{
  "vocab_size": 2048,
  "norm_place": "pre",
  "bias": "none",
  "lr_head": 0.00636,
  "dataset": "wikipedia_en"
}
MLP neurons of a small language model. Each row is named by its layer, matrix (gate and up: input weights; down: output weights) and neuron, and shows model dimensions 128-223. Each number is 500 + 40 x the weight over its row's rms, rounded and kept within 0 to 999. Numbers have three digits each. A neuron's up and down rows have the sign that makes its largest values positive.
After each neuron's rows, "fires on" lists the tokens most often at its 100 highest values on Wikipedia text that the model never trained on.

L2.gate694:419504475492532527481529495477488548496571444417474559448514539506573506445610483429498539469519443434482486463548482534490509551485445528530584602432531469450432451435536505458534489595465562495436464546495461598490441490481449503439419472483503544513537580457519535519520453541538502500
L2.up694:441450502423560508447454492515465491516509518516462521549509554479529500492499528438498427490517540514478534455514472543528529549462480523489483369493560523502485437522485409446541451568477541549528533467502463526555464523481445527488482527474510596449511463463568533534425519524514510533
L2.down694:527610464513502493439460445508463513525551554494588555518504488503555573520445494491490444437546420510487446436525469508576421569498496513494513473489486500502498482528466483544550501502496574523543579516462498581508431445448519531461569582524458519476542479548493488524548495442429538512
fires on: "t", "it", "us", "n"

L4.gate739:459525566511508507489499486514510534487493555516551467509436448503500548452503512500458485546415482558508454513433534493409519510593538501493458489446457549528518533488481483501479517539510514487523525494582496469519481509445490517519455560474474472508481448440478411459437515461542475477
L4.up739:440402515557502475450482508489459574528466482450509444491549499487468502445464534499516452481545569510555520465501548512454516551542478464502541514449518493497514494525466485550454510543477489451447433500533559588439531441557376440554518519516493508464511544449447499432489469562570507500
L4.down739:621538508556578445456525468493439478532464466411527553516531473494487538565559516455448445474584612468528514457522433438576514573552518460562570495526469491459536566421507519506534501573456535483512459514535486485483459523455544478512485452459480473486461511519470447427481586524533474513
fires on: "th", "ong", "le", "u", "west", "q"

L2.gate1203:532485520552494510453518499505599463470466486497494519473543573506543504487503464487483475476408486457518453539461534494492492473486526538519511506491468504485489441504545442517576436482559558533472517530498491557446460431470539523469504541500523517465510447537522440451512495472478539457
L2.up1203:479468554550502595412469529457488457510501487557480532426509510483457512523484450523537421527490465450544497486459467457521448549448540508526510460469455524513551470464402477496576487501545597514488545521532494602485500539387543507468513489463535528478455425533553444471475483501520562428
L2.down1203:512558518509490508500562518456490474444478505497491455523541480527506568471478456467508489528449484493460554516502546486452470554543543525476482523516464561432421458507552399451491509529468516473539509536539481445477504518480510489512473555478563517532534488482570416451508479543528497456
fires on: "s"

L4.gate393:519534485494498535474504537533564476560504516509435449516521579541539449587504530475500540530555612522455563590513525516458546453495446526513484510473457477499480493472480545397506505478589500485497544474459518473513543423468521500504520495552479537492457478520531558547499488627542475516
L4.up393:522423442527478493485514482504532462548558508579532503532465544506432538516506519468570540502457516519415519521524483500481472522457503519500443526403505533420505476564504473435585430551476569535525486541409522486496527421404475484516482514541484410485477501578523497487528514488441511555
L4.down393:541478533419490578494416503494476524462519478452471486552473466521482455511539522529477469542538546508480489511488531478526476478573454491450527514500439487443453503571523419492457566536501563478503479500497525551512511461543530486527513537531440407469515420547491486490433542418532482520
fires on: "er", "ur", "en", "n", "a", "ate"

L5.gate924:485532489504506492463545512449483455432497416489484525526418467448519518511472498464476491524533542435478548492509444544521566512570476490521521478530482488493465498530511482543494511488491552489536482534488476510532539470542529446422479482481514509482420501441518452539459533463571502530
L5.up924:500495529505473466517477454523467518461489525453510564534433536543466532524527504529508573485530565435479527520501441504485524434527595514538498513508505474507481435508556482468487533472497439497447564481506458508531555495547513455489507548457487548403516525439543511527513513434583531541
L5.down924:516519484475525521486481441518591573457525446518513513513413507429464467477505547476573430438544484453555455501509509442528518525562453399519481490486439527465472575504532392571522531521518519460505519549529511545553543591446519517466557507451568534527535482417439504520490466466502394531
fires on: "\n", "|", "-", ":", "″"

L4.gate671:444458471459535546466533487551443468540554491455485540427482534479492517452408565534472423572503472501500573452496567500562513490520551441456498499450533491413507513472480458500534498547496462561493491512534471552518480487518563460495428499412453448514462497508513548511548495424472549498
L4.up671:420499489401480480492514423545482524510562527492523485521520500449520463475442477500420552476461484483472478479461464488484579523506556452501499491535534510557509565619520379531485473489458576459462464525533486552498470474488496456479469435460536507492527454430542478450548503429445466532
L4.down671:571505496550533539470423479531542530504463510505500412462492496576498561495505521562501472502493484514509497472450485555448540515503488481471515531486477544429458518514461491489451457518573456463461443513597535513472511538510474525598517505496547431561487499521468510563490513505515501542
fires on: "ward", " by", "y", "der", "ill"

L5.gate142:458523489557560527453537500589486411449524522477446512481470447519482473494437466533491502527489498438520529481533466522509528486462466511593454489602592512497513568484575566466427423467488485462498467466491535506516524456602507488491583458458464558501418465528538557520583446483541549520
L5.up142:539468505481474471552517491572473533523532521507472506535508555476427452482553439559480511463518490471482521513496535540542589464480516457503540525493547493446479446481496430513527494503532489571484612480484519455465554440514510478512432551465449525477537564502532451440480555521536484422
L5.down142:460566522525493525470504512570478538521515514482479486476567482483469470521488521484503444542541506520531536466454546491515526584510439554452520482529472500515444551500437527503511533530549504472453467488485431421523519448508438442504521454486491485519458591453486519490523510484496498535
fires on: "-", "=", ":", " of"

L2.gate1054:494516442544517494445577512464542484491416543534486481557441450574512528482431524463557437500540509511533488526462478573550561494595529507487487488421481565532487500458416546507510483543527494540464506511444485486546497509509502427515519483490521454568478451473526482506568492481557533513
L2.up1054:538547467474584539470523514487536434530483579545514433565475599478428493497539492471518549518536470451522506508472531430515554541501469518571450467507551513520447426485500537481449543486409496467429551455423532468567432532500528551496528524505495464468544525496440490564504521438513471510
L2.down1054:576525515539532552467494510495495490443458394471454546571512484505479407526462509497493430488557502512521546577534464484546540507538507504480562458458537486480529460467487459510537511487468442469497447519452506519464497496531414542491503445530501461472512486480452418471527513483487439499
fires on: "s", "j", "t", "se", "c", "h"

L4.gate1017:451473565463489493477527476507521482523527523481491556506518376525447502509467444527493502562431437578477402466508537477509399479497428464512455437472438469514457521505453506480506479464492492451542486504500456528423490554435507548562494520458509471480474542594439504512549510516506594576
L4.up1017:468418465477501441455496456451530505468514541478469471521494499511496572458559490499481525435470555497546498468539514459504435472513458433478528507445553530485516504525485487532501564517543477521428512545477506493525528460510478580472492544516485497549494538455532552515453456499449513490
L4.down1017:518558503563494430425489489483487494502570552467558443506507483474431457544473525541473428480505510525508505439425532502523522544501528460522486498532543476568444504463478474472527545511566510498495433491477510491442503610478473446520517462574450531543489464500474494554512508514525524483
fires on: "a", "an", "k", "ina", "y"

L5.gate532:545556515504530509472495542507574549506550445528509530503488512456438494489607543481510553525465490514500512527512512516507495490475473521505540479540444490604497446491493566510476483539578465473442550448467506538410577454544469455425439493481505593458502545490496396478542487449566493440
L5.up532:527490487537487477572603493528509497517551510563512508461467502466525401479515546529497499486501480576498522596484510537512535450541485513564511544417513515528512468470472566538494509622582474518472534572505504485472468554527522523443413488441514448499444436476521453557452514496506520533
L5.down532:441503517466484552489513479488552456498476550515465523521564468562448534435494551490495443554569428480500513482490540560464453543512546484463600438452458480514469531532477502465535537492466451493518534470511543465519496514501509436499507475537485476531525435485510416461468482567583493469
fires on: "s"

L4.gate821:438515497453480486491459538474531534497436532502480481502508566465523563535512430487537449468546463503515587438526460485475524475458540556460482468506490532524531498531480452472520460492530579428493552555483547527433456553525538475488557457490502507472519474509470516503550510440436548577
L4.up821:499511482512486517545549506407481482468545480496549582526510477493510553451478456588496478463466491515477553535511511471404515462531539458481455452508489497535529569531521442549537494479604505393537510481487508538521550525505472490496513567543493539544495506533497440544505498428520516572
L4.down821:474456442490505449484512520506545517487505484577475438524447441539538539517428492470499430481511503517504488582554488479506436478492443490489501538470514518452542511469498513497429456561540484507542474470471505469512493540510503482463491498483492535549571540509533510506558478471512555537
fires on: "f", "ad", "ing", "s", "and", "b"

L4.gate48:393501511519569557479462494517574501450525467542528588530430572570487539512525524490498527521495490478487519507462490565541493458502520527471514546474489457519485467409452554481533479554518513467450522459507462490481487512541502450501487468513432564492538475512486476513475499446550498489
L4.up48:456463567502438426461433435519428521529485561492571433510507475513558475518484526435446484513524470495452507502483490552465504497525515468465540546498515510492506426488544529466540482450548568479386495527503452560468487471506491625541470498486525496548463557481572474526444504495544509490
L4.down48:488460530479524484480501471482444463491518444523493440477446520455461452494504398504556467546530452461493536596495539518484490563509404498578473463507469503470462456513481525542417525516533525515446418542475451383505576501442522568504557480455456487555508515469474483465501468539464467466
fires on: "op", "gi", "ult", "s", "in", "un"

L5.gate940:511517536582482498430554545446472416454493558496518433549415487508436528450517493503512547479574470508470536419461536508430438558481511481496463561506460467494504481464549504547485537475497551507457512528503504583565503525471513533447574609431462518483561450486525483561477538538539503525
L5.up940:451533433511530429566509560519440452461491526518499495479437496498532532516521489528503431515464564481557419469501485492550527460476453580516545444525545439493514477458516491484469450436452455515469487479528477504466517508522454501459505500471483505504527503505496538464493453483559490511
L5.down940:503508511462518481531492522513466468499535514490461474449479517550493526405518473493375444544473447506526459480485537508504513389481462556516494493573558490462552507438491515423582457454520481525539469482422576500498441444472513444469476577494437527556565520478464478556475578538505476472
fires on: " The", "al", "age", "'", "o"

L4.gate261:468462415442436475486536460541473523546419559529499586497457504467533509462607511540449521531550482512436508539534483537546537528536578540541542554472476462468420516424574486501532496459519410508545442410538515534477506504444508504513444527541550439477469514530509451466506529519489429440
L4.up261:479505450468477476498469536500515511524528455476563456446477507496470595543500466531496558614479515575454548535488463504487461496521497513570425480543539483440571484517511530510510456500473473476486527509467530502540504479476425528504571558503463526488532481504499451520483500447489434439
L4.down261:420445516549468554475438523532587450509540495523498439516515480458557516523493493520526523508506414487551496472543491551496455598467530497456517520560537555469513455532486488460451517490440427507448556494541393525469518529460566447497531524484456507486483458530491517559477561473496476532
fires on: " of", " in", " for", "ed", ":"

L5.gate248:426493537450547527433497516502443422572482524478538539475472528529424433524521479493441524563514434504510437574522495548460513466509512550451483540498492418492506468522529433513514582464436526479500479506563476556533471556530438548512516501483487447493406474521496500487485485458553472492
L5.up248:526554495525548564500463488531438468552516478529547465492549581467440482539517455525539489528526407521465483511486560448471471484475476580466379432510500509527507470545470537531551535480467510439448530523524492527543494476503476530488515562484448501574469480486456491474527550503554460458
L5.down248:455456501483403519526534568498577501479543474493478495523531411497377505482477499523399454489453444460529445570540461496511497459583580517513500449451470533551430536517508482502566520454493550439455475542567527510500521523558462465485509493522446470499544380536504547618486493542524459501
fires on: " as", ":", " at", " in"

L2.gate749:478513600503520459498552566537496512476568536532576523499497444511470510509518544533511484506487544474447518482556547425451528554528442502498531465529538414474550491510465476514475476471556514516503552528509583466502458509532504430510524531556513533435489492461529523492558484487486506484
L2.up749:448554544534497501506506544470473494507471525469440464461534463455538456576511484485465525551412569486513469456454436473487538532486482490554440421534494456440455479490545494500370486546569438514518547431518500493559520487482455529497457507516597512501465516510582508501403480478496561507
L2.down749:429547468493472576522490541508507451546449548509490541444552489511499514574502448518470466502519470527561485479470519487575461453483466484508477455521481527569466505541538445610508430451492486493428470453538526549551489512494485518495470498480406496463439426549497530483429460448500477501
fires on: " di", "x", "il", " ex"

L5.gate283:436458480491411532465418472448503528471564543429504478521417494516531452463550516442538499487500534533557541438472478528479509494523555469484529521512475492442418500452476424522488489472499492458494491450517518517550491564489470527466550535502565531509493491512494490501511543416516480501
L5.up283:444472490510519518571374517555580494480445423480489443553470560505428518438571481504465447460506520519491475491508477465546445486517487514531513494609532488487483487502545461451554530446521560477511559384473476500481468487495490497476545515428501476535520510516489492509448498419482501513
L5.down283:475483516454551552492521407443505526415464510475553550427446517517489505476521502510457457445475525530545487455440532531562464564503461463622455494483460515418456434511489510508502492532515535531502471475493518494512483432537440492445551491515469452517510484513465476482550512488514475458
fires on: " that", " said", "s", "ed"

L4.gate843:464489516458538403523522447511574424478495494441445559602510532555543462526441516485541511509504491454514471542513498602468488443501497516508479531477530471454529465407445526466573575471484485502557540459559525515448448475459454554476461542431447483528388459497479545520541498475496468500
L4.up843:516496419524520492509513478473558452533563541507478530597437577500451501541554488476517590551503487519476514549491537476492530489429513501498466464488519474488523513559518557473461463537510561526513567469466547487464463489510501530494549450509549546488486523479484494521483529508502452483
L4.down843:479515491510467562423509583492468470540417480504527482427510500503456521399487515529467540459535543485486417519512526479486567430517515483445452516475425524456495563560497445499518513532572415516503474457539571562530528464540529455486537518474568542471472489555467543479496438576455481507
fires on: "s", "se", "re", "e", "a", "-"

L4.gate738:516562454500441523481534524485579476502453459525462545488558526446512597495473478480493507485445531498475469498542437506605461507432556571530524541479460501494485524511549523554474473518463480496514498482528554510520459508428438402531498416483461516478490502481513495465515473533520484446
L4.up738:530532498496457584491467475568549430535461449454508489513525435522539607461524425499557554477517483527571479499459444496585457482497516572474492494499511457511527471469541454495491505468425487476510528462472495554509500494523474541469505478438490515461482549530492477460547523482513525523
L4.down738:545486484480579407482524481512499491515498541492506446502560525459532471520460456518441548485477501492472522533499481513513517530436510487450513557470453480501482415502526497478503443594438520480506487510481485510499484522464463522485514410496560520492528486490512490518462421500501479464
fires on: "t", " from", "H", " of"

L5.gate632:496579461446516545414513526539552576501492485444464521511507461445450550551471494535574511512488463499480516454469481515485568519488495515490553472531446504433510490469439499526398513511481525539462450456560519480469494537513508528529494506543503480519520504508476587546539519539479550503
L5.up632:475527549473512498473555518503495490457518518522492521547469417466460486452473550523526471435451415535559550488463529478529565474552527461488528562540469466467579520501426492497447528451506563539480460529489402532425436472471525489504497517528525459453449573488504529532517449544511478595
L5.down632:532502500477588567482511561547477536499498502508465479463498595525543498480493471569501517574527553530447513469527486446480533511510500542526512512528460475535471469437472557524572480518491514458516477594555547524507579473498468439465498523449473569468511448513461523496511545531511477450
fires on: " the", " of", "al"

L2.gate524:604574509573487519468506506449584553465462445521494481551495484503514502507465445553460495460522460464497556452422514518509584426455509509522500504478428501505535483513546532445561465514448538475410543517464476507464486493548516582526491524508470485476442532508497498471568433492421486497
L2.up524:462507489529560552525468486489509500465470485495512526509529509529494487486471477501402476573454524510481497482498493490401510440534521469512431518500492514508504521469491523550525417524502505482516541507481560502506441514539612477523484505490443486465489519523465494500518528519483468472
L2.down524:492395506481524515465466406537491517537540478472457497505468491455551499510423541468554473522487495484624503499523479478524442493507488488507515530553532517469610470546486401380527511476512560440576464473510532478516455465511511477483486426432483456487504415575502525478486460424524551410
fires on: "n", "s", "w", "ck", "ad", "h"

L5.gate1195:576475456494440457575422442544465490636485521533476488484529557510501501522510439475517569507484480550543508484452486408541486456469512464531508486371511563468431456541468510500474530514522468476537484513473444484530503490505584490494512488453545526413538545496421417487489499506555459494
L5.up1195:545463520489537595510541526532518493519491530492504470538542530552516476399519453461485514416520507580562600506496516518574551489482498478503518525510569543530501484500504513512439458490540545461503415555495517517503501482487506543533545541514533537487514519546507473437545593447524523463
L5.down1195:409446470494493475566484485556519482498459499517490527556533450506560523521446458496488499474486447516474463528472498509534445499499594432545555483568547461507547451502491532502529469504522460439503565495535589488471528465560518502510445502569470489541506439430512566488436516427515495516
fires on: "in", "min", " |", " of", "ab"

L4.gate1049:441486547534539571502479574466489429462535532587493512510491575472489526527546439511583496493596498532465524542538482568475558536459439524517460455502460444476522524555448540429461480479549529438486462491466518566545510522435559535530448526462490538402504477453536526511414523540533516528
L4.up1049:469480508488490453501449550484612463472475526501550487506498522519543461502523479564491476552548469472503481477568471483495439496439479546480510506497473467483502508477512483426527447449460496532568526464500559514559557492431479515487430536515481507533538542515501504583475458488490508518
L4.down1049:420539441445513529417510515498545562455487489463498503469494444501536470452573522540513477542476440577562404496551472476499539520514515498535556457415500442560447511530541511430565479441561535514494486479462478568467525505527441500451481523415519534505512553494518492533453575515468493514
fires on: "a", "n", "l", "al", "o"

L2.gate585:462526502478518621485483579560539459503503492511580505507499496467528475494470483441381449541553509512486458434486532466480493510539543475507547457518528562463524573440513444469469515523485545500515554509501543495549473584513472417503488571420515463498439494388523483443515476563568478453
L2.up585:520489499540552474527483490503492619495492509561547549505519475506522562502522485484485498463464513465532466528478538523479522556532491527469534433527476495459546567451483478494438542549430502555433589500454561473489449484473556536547531485583493577474498463486490456403494454477518548521
L2.down585:498451513446533566490454562457488525532497476539510520517471579458434526468571539500514463594492521472546503509493454478480485435525465443533474430528482534493543501495507462454551501487468459483575421533535502520442486545446478443481526545495535471512572553517431501462482556489451512523
fires on: "op", "c", "act", "h", "le", "u"

L4.gate420:504469524520496489456446503508560440451516540505471455523525468525613540519524477542445466482465528512432502483546430501525499436464492467521391454438498557509531542488488510422510550384492578424531410523570545527537523556499497564572542511557522520541483503526471510465560552510539532506
L4.up420:445462510471503436441525538474508470460544450544547527454535439527501563491469451444461463433552508568533424465531458581527497502511576453527488498438553562517420484438472470559440529494484489455540459512520535548521528617482469482515543464504535576508426480462497523507444484512509489527
L4.down420:576492545498575500486522516574440541528574531515442513470530508513518537428462468479422479473450467500507514519533536421532483521531495526513487443485501504410427434422416489521458532457470438464479509499456493507497531536482504520516504484521494523589516485507471534425530513505498570530
fires on: "an", "a", "il", "in", "y"

L4.gate1201:514529449495415544493511511526545469508508586499490461474533481491531408556539543475464452575551550527508517491506488485450494500495451506506528439469510468509516501449539527516472508531562486556514514587553557462504536524501436533450536490551533503537522507508597420456502484524463524497
L4.up1201:482517563498424560444564484463532542519541609512527488490539455430483416487538515486443482554560623507490458519507496498478468491457450487488518469506539481519475527436537516475457535561592548586490494544522558508525484497451434508495495472547510501555394509516585502475580505488498510419
L4.down1201:520505491541441529540445474520487500468432417505566522538534508529513509550539519578433433439489546488495518509439415453504573522489418494479508554529456460457535493573476478520565512484492484533501500484544510522481468515514521549504468490450464524512561474507435484414439569507468527559
fires on: "il", "s", "le", "x", "ver", "n"

L5.gate54:466416431468456549482528502534458521435501605492514507515412479474540433447453508426465452555537561537438455499470563558577574472510485509527513561430429445477473577514510437493467563443486475476489490491537473518453503538500481456509576513488430528485472523549472509479424504471543442579
L5.up54:523573557487533491550526512519608517500491540524532445507483497490451469495434525568493503495611548479487487433553543495517521510460504567495515509484483400489498500522502488426496529502536486534526593510544465466486460458465567540469528529502425438431508462553508481489455520498526527517
L5.down54:501510480489508506490528485548474473439500560444580539559472505533493476495525503553504486499469485516519465507514511489514471496533528509520500474459529461520428533461515502469449554502498521507474568479527510446485533467527545514494466492401432568509548453456527566492509521492483480441
fires on: "te", " Te"

L5.gate1009:512483498500469450496505524565501557537425519543463548428492507578548437475485525455482507485502518463460536427467489539494525490521494548461508468527516487546463550504457506554484534485459480491461504490441537512546496465560452530523510470446491470498511548488479598572510419475427465413
L5.up1009:506499480517518503465524423584458570516475462506503496480466437535576506488492514448413512532465478508495472444536494517477484469532474569408476485526588510502565564467408502501450542449504503424484502506466541474488520474505491493519546496460581476503462532440430551516489556545476490464
L5.down1009:501476446563511387554572490534454502449511547546472448482413455541480533510499541539453490595486476463511545537485508575504516516467477480517508475534512503519447505464539528502450453511526428449488460454519577500476567445584511468527448488544546446436536539474514528505512479499500519531
fires on: "ly", "st", " not", " Su", "000", "u"

L5.gate402:517488550433466485503451504479496515476527486609483578566451519561519510512444523435443494533445503512425487468465508489495474518500487556582460511516535523496521574470495546518470534521509554480449514552558467550457439494415463537567527536584525493540560462548542493506494446495585518547
L5.up402:485490451488490552544467549510492571512535441513428523506477525544465488538505522444479476529525465591536485551495522436449499488463529491575508494521611470500542504519544444506589563552453507473487458594444523445522501504508475458454490458460507444497460460462459572479494409471485511521
L5.down402:502572573457432488528487433434483490495560466553472549511443544521511528462485528520477549470559525521487508491461555575451524496574491484466549562479501587430418546546545481544520511465503462516457492540509520475554530480456511542622500469470500432489457489481436546431571473488507533574
fires on: ",", "),", ";"

L2.gate378:524499516480506511523519504517462489528478469488501596537502495470512490527512512499544481516503533477515486516494536483486489469518614493576524405550541584478574503488453400464505461474560552469514525526535558527469465490451424508498458524555559500489538462492500539468507468457566490511
L2.up378:512527494521418523500473527531518504530530509464432501516530514496525469499606488502446505544460494430489437577488511499443487470470531476471501432506477455465501467466450482489585500476459501510535519539413518495540418531522447491532477540537470480460499516403477485481428450518512508470
L2.down378:484486449513523445499529522557491554546480408443505510510579517528548566495448410471525450431530524569445533478498523540570526507477579470491501581474451433497475558559540411520457457470489456484554387497556513545474476511479509547478464548440500450501483408509512547522488523549542495511
fires on: "al", "re", ",", "tra", "on", "d"

L4.gate293:447523462503509574433450447465555563502504447434527476464423519501505485489586439549559554498527554483527550473499510499486518463539505542581506415607505561435455446502491460569467508518527482514567519491523557598472509503510477500507468478533487476429494468547458434546595507457444489468
L4.up293:471472484590511476536476457540497575513475509412491479445523469524478547491497538488535539423526454488544518521454463464590488400474498526475474516479506466505514499475533480539492488540484530505545453440482485484570506544538472475441514535457536454494466506507508468419443451568491466482
L4.down293:481376525483503569471485541540590517555503537477495438530537487514461493440582467544439431540574466504579493485498512519542480576497507514533437517490532594484453514455528502514453487536435558518514539494493551526507498501495533555474462563464505495549542508442434472486505460505485491508
fires on: "ed", "s", "ing", "es", "e"

L2.gate1155:479497535504506513511525520467487573445518532522482481486473515500526474508486521503454482594503541467520488566483526495518479482527512507466542526529481462490533442498441570517492513520544507507456550478517484535500467521515536569464451453567502504471576558520492493420531481436556524418
L2.up1155:554420549631506452416523511495545516477555500537490512422511536525509446515553503480545476425535465476496463540453535492480555543498535460486601488506470440405475448501501559523516524494547539530446482558569488495467496547442525525510498526467552508427476553463482475456557505535461519431
L2.down1155:483461471475472457530494489412487484532515548475480514528487465511533490541470436451485547475495514475476488482532526555551466469527483409522504514471480500493514494588497441489541527492547472475505491568459538447547490460588509408458521473592488521498524499461473521470471435531457514509
fires on: "s", "es", "is"

L2.gate577:491537412480450530576442520444458440575520530425517435453551453565581527564514476562465456544521527514483518479460458523503526477494463550469512468422523582502475464456473502547557483455573558492489512504470524478473525459484473465467516544472530529556426410487583515492502501500546536511
L2.up577:436475499468537458429469472530433498501542574526524481449484463527471529492616484572466574479523563529497556537420555566516556487463480469455523453538475477461529465499519416523494517555491488556462418535486480483557511478521447463541501583464483488539458470422562578478516521434432446476
L2.down577:531533428529473479481519485463501516449463482507461511458442497463470513518542579542487500489517548424481491575481581435483504524520478474530421465463516513485498475510532531535487526461509512529451486481485502427563504555572526479434476531524542525477475532541512458437488590484561562547
fires on: "x", "lu", "gan", "my", "ver", "te"

L2.gate91:501528523511467477514519559535473554467487520469525532448516428534457530518482492471514497448587576507539462530526498551562510560482476512547500511543499472490547498550422473523541497469500412465550544469459571474539519499492479495477435494538551510490566540505547477486478525500521443440
L2.up91:570509522512486496466551510541393523492505483428595599510525517507518520537518500471507442483575479456472479565605493432489524523434466450527530519436531490504513463550514546559471486577501520503524484467502514509464551591620488473484462476512474501561523528503556469478460493494552451550
L2.down91:537564531508519446464535498517584443548518543538464599624442525495568514535473450474529485557480413405537495525515471477453508498480484491441471476476504474507522396476511556551463481490590520480548455515488472501455466525527533541478545449486512463487472463498426594514485482479541459539
fires on: "u", "B", "it", " II", "rom", "R"

L2.gate810:521549503420446470453460515446518468458527472442534564525580614533558477415522489498534507476589497491487496556514530491501475430382566518534543467490478492498526521429505458538534441505528480457498485564569449511486434477448474535510434534500500533534469519462559467507544517505558486486
L2.up810:472467495481512467500390548401452496523449530423490538475531576477562507525437505498509541611501505531460502507530515465516485510473500448478473505487518466525476514549514528493449510485446526476521499478445481465483580523500419462490463538482567439499458516456468568497484491536512490505
L2.down810:502450525484454528554442452497508504472488436503566500494432403501529508464472512486493441459479471557615587490428431522513526549527477529425515540470521440558527447565517521473475512494449531431485439575445492406510598470491517461420512460582456528502534494426468552538534511495563472498
fires on: "L", " and", "il", "C", "ment", " sign"

L4.gate184:483516493489504544526548495511494487511491454541500557543462530497537497478532504475514486463562498484396512490429531470471539498523548495579501509516559511594495520540544529488460508492443563438460467486487531461552450482450437457509465462427416523552484507534465530468443472529525547507
L4.up184:508479494477486465545467456541482538487543444521580493503499551492585473549517557434520538507521518515498527495444544493539452440507476543574527483467532488485459493532493460548532451488453511520452496468450505520488581510545474499516471511466507547479490470497509452447412442495496528593
L4.down184:580540517581535442526529426459554529523580480501491428466510505528519498508546463554495563483528523541409453482476473503497384515420449587482546536561483527457537469550485556472490512479489493511565471484478531444488551521512490485489492508473531489531451516475474515499556489535567522560
fires on: "-", "\n", " |", ",", "|"

L4.gate568:519505485517531465497498472528537574497417473452516606553451524476545490566488488490484438519549564511487525555485491472516438497484524466535512557496472475459510536502542587505474502582559488476443543540559505564450536520479501516574475520518474481475454527508549496565478552550577505466
L4.up568:512551515526508496547470532485519574482594489496494551504474558393516505516555515578480487503526482492505564525507530526494521499486527405501542532498474480441533532435487508564615525600534496479436588547579549509546512555522434540456500498527551507518472509461464441471543519481443548527
L4.down568:507440466478512526508501566500526533479541464513462442479601508495480485570449490488502496502508532498577515431456520523457533486448506471531525493519445492542436514498472453495471515538520462559473502448525579483483508469543474503466509532490503513514503518502477491534471475502540520552
fires on: "s", "us", "is"

L2.gate171:520443544443522462387509452461419503554573457513484537488505554476492520420482517515478512492522597502519509497500501486555509499474455367511515519479562529539440514510491453529490489457444506576545520527540479476513515480493521453450534560418566478552463544516472521525497535479521527538
L2.up171:441543413479524531536535499424571544536536482553507484514470552508555501506508552445534435481507459433548473470426465504450487481548519455489476569538464497532521485514540519441443507528506511486506426463527510457488509531467455478466451402500480479465432452499521543435443597525506538405
L2.down171:462495480492511526543502516525493434444502499476504489469492456549427561578475510479449497519507477487503501474484556491446502473560496481476537537509479509501558547515463498479506544574540461486526489466525525496502563502512549520466489517524519532493553552523543482557496495479447515463
fires on: "y", " The", "the", "el", "ill", "il"

L2.gate1074:499467540458544434525501540536451460545473491534522501474475488559508542494543485474533522569419500554454467497464539537384554492539459546523411508480494455487471504489531555504467543449416465466522553505416499546490451497572497481550429520437492555489521464533537484521465509478476537474
L2.up1074:551510470478547483514444424494421499482515518494476569501452460547522474447488475455503487559446541459587482538511487536453574514558500537493434502475581476553485463559527441490473502465520533499484509515486495576557494501492454567449480472457513499461450470420524522531521530509535452473
L2.down1074:505531526518505492516515509483503542494538474402615539551464518512508450513475522478509540507522467568450430520497555536519501517493474477557554427488449512569466527420539510468447468444466523411509477495525436493447515499559494477517446506509545538508508482507499493547411467492523445502
fires on: "al", "re", "me", "ki", "ex", "ish"

L5.gate1194:492551456501418506470522516492535489529458402481479499497460487430523428471465490436487489522481462529501448464478452518500557504502516438487424552504413550514443472466526518535514609530528479426440559497479443487467489452381551511432521500566485536496485540564510500475533452477456558453
L5.up1194:450460445512446473520515467476522446523439531490438558577551524436542471418580520428483453492478610454502482560555504483485494520477498552515515459467514557546469555529529373507490508558509479514519498547510469516531461474526421568501499487504460567506507536507494488488500438444487541483
L5.down1194:469414440507499567473502491483464446511494478548520523538513559505558508525433490460491477393473552475523525544502496530461466484491537542512475623560522495568503478437419446493413514515448470431502529516463530508521447485455421501507520538487455545522503562551520525433446525516502521499
fires on: "us", "i", "ic", "tern", "t", "is"